python train.py --n_layer=13 --d_model=256 --vocab_size=3298 --activation="tanh_gelu" --norm="layernorm" --qk_norm=false --attn_scale=0.125 --parallel_block=false --init_std_o=0.00615 --beta1=0.95 --weight_decay=0.0 --grad_clip=0.5 --schedule="wsd" --decay_shape="linear"
MLP neurons of a small language model. Each row is named by its layer, matrix (down: output weights) and neuron, and shows model dimensions 96-191. Each number is 128 + 24 x the weight over its row's rms, rounded and kept within 0 to 255.
After each neuron's rows, "raises" lists the tokens whose logits its output raises most directly, leaving later layers aside.

L10.down24 [128 102 159  97 128 152 140  85 120 111 153  94 125 158 126 143 156 127 152 112 136 136 105 170  93 132 126 135 120 120 152 101 142 107 118 127  67 135 122 134 133 134 133 112 157 114 112 119 121 128 123 106 125 112 136  81  96 104 111 120 142  57 138 185 118 145 111 140 120 163 128 172 183 107 126 104 123 134 112 132 162 163  89 160 141 147  99 145  83 155 137 113 140 112 137  85]
raises: "ances", "ions", "ment", "ance", "ments"

L8.down169 [142 119 104 150 154 162 128 130 100 150 123 132 102 127 110 101 169 105 149 105  96 188 138  86 134 114 145 118 123 114 125 107 125 147 149  98 123 152 141 135 133 134 161 144 118 135 139 170 161 154 154 120 117 114 131 109 165 122  88 109 103 106  95  99 106 121 102 138 159 140 130 124 127  82 132  96 122 113 131 159 137 176 108 157 144 130 115 144 164 155 119  86 106 111 133 161]
raises: ", L", ", S", ", C", ", I", ", T"

L10.down239 [159 100 141 138 134 154 130 148 111 130 144 202 137 130 123 114  71 111 158 157 119 125 109 139 147 119 184 129 111 164 112 136 145 125 155 140 138 149 126 171 132 120 100 129  95 104 135 170 150 170 125 134 194 124 106 114 136 129 142 137  75 160 113 120  96 135  82 155 153 122  82 107 155 117 152 122 115 133 132 134  93 155 102 155 117 107 164 114 117 170  54 104 127 121 124 147]
raises: ", T", ", B", ", S", ", A", ", C"

L3.down958 [118 110 176 100 108 118 153  99 161 115 143 131 148 112 160 171 102 125 164 140 104 152  89 161 102  78 121  89 135 140  87 159 170 133 144 124 136 136 138 161 121 101 111 102 177 117 155 110 101 126 136 135 142 128  92 136 114  84  99 137 142 110 144 121 108 118  99 162 139  87 139  66 115 147  87 144 115 113 120 147  76 113 112 150 106 125 143 153 126 136 146 106 151 175 125 156]
raises: "|", "===", "| P", "| ", "- "

L7.down564 [158 119 177 135 113 145 136 136 101 113  77 125 155 125 135 157 107 130  94 160 105 154 129 164  82  94 142 129 121 136 107 132 131 155 144 125 126 138 142 148 129 148 109  62 174 102 138 134 113 110 129 124 126 147 121 159  83  92 113 166 128 114 137 147 161 122 105 166 109  94 122  65 127 162 138  99 124 109 112 137  73 147 108 142 108 104 160 147 150 174 121 114 139 187 124 139]
raises: "|", "| ", "| S", "\"", "| P"

L10.down193 [128 149  81 144 113 123 134 136 143 126 108 114 131 157  77 117 142 159  99 112 151 183 158  88 123 120 125 126 124 129 164 131 127 139 107 134 113 126 128  74 142 139 137  78 103  88 148 134 133 123 102 105 153 181 128  91 141 163 106 119 103 138 122 109  99 161 126 105 114 114  65 107 121  95 113 143 100 112 174 153  82 139 141  90 122 146  76 146 141 138 149 150 153 152 109 132]
raises: ": \"", ": B", ": C", ": A", ": L"

L7.down94 [106  91 111 138  97 104 135 175 157 134 131 163 169  88 108 159 117 127 147 100 155 132 135 159 115 119 114 148 139  85 160 223 140  76 137 145 137 118 170  88 123 114 161 144 128 128 129 166 119  91 108 128 107 122 118 142 153  99 109 128  94 148 140 117 110 124 140 105 137 100 132 141 140 112 134 158 159 140 149 130  91 128 145 103 106 130 106 131 137 170 139 146 104 146 141 161]
raises: "==C", "==See also==", "==", "ever", "ec"

L10.down479 [143 101 121 127 107 176 156 120 119 123 139 128 121 175 104 121 150 111 126 168 173 107 169 155 166 105 119 107 119 121 123 139 160  89  73 133  86 176 148  92 136 143 120 147 120 150 137 147 135 129  90 100 119 120 136 143 123  95 126 130 110 100 149 165 143 173 157  78 181 139 102  96 155  98 129 135 155 165 120 136 107 139 150 124 126  89 143 156 109 151 137 140 166 134 124 189]
raises: "age", "ation of", "ation", "ory", "ations"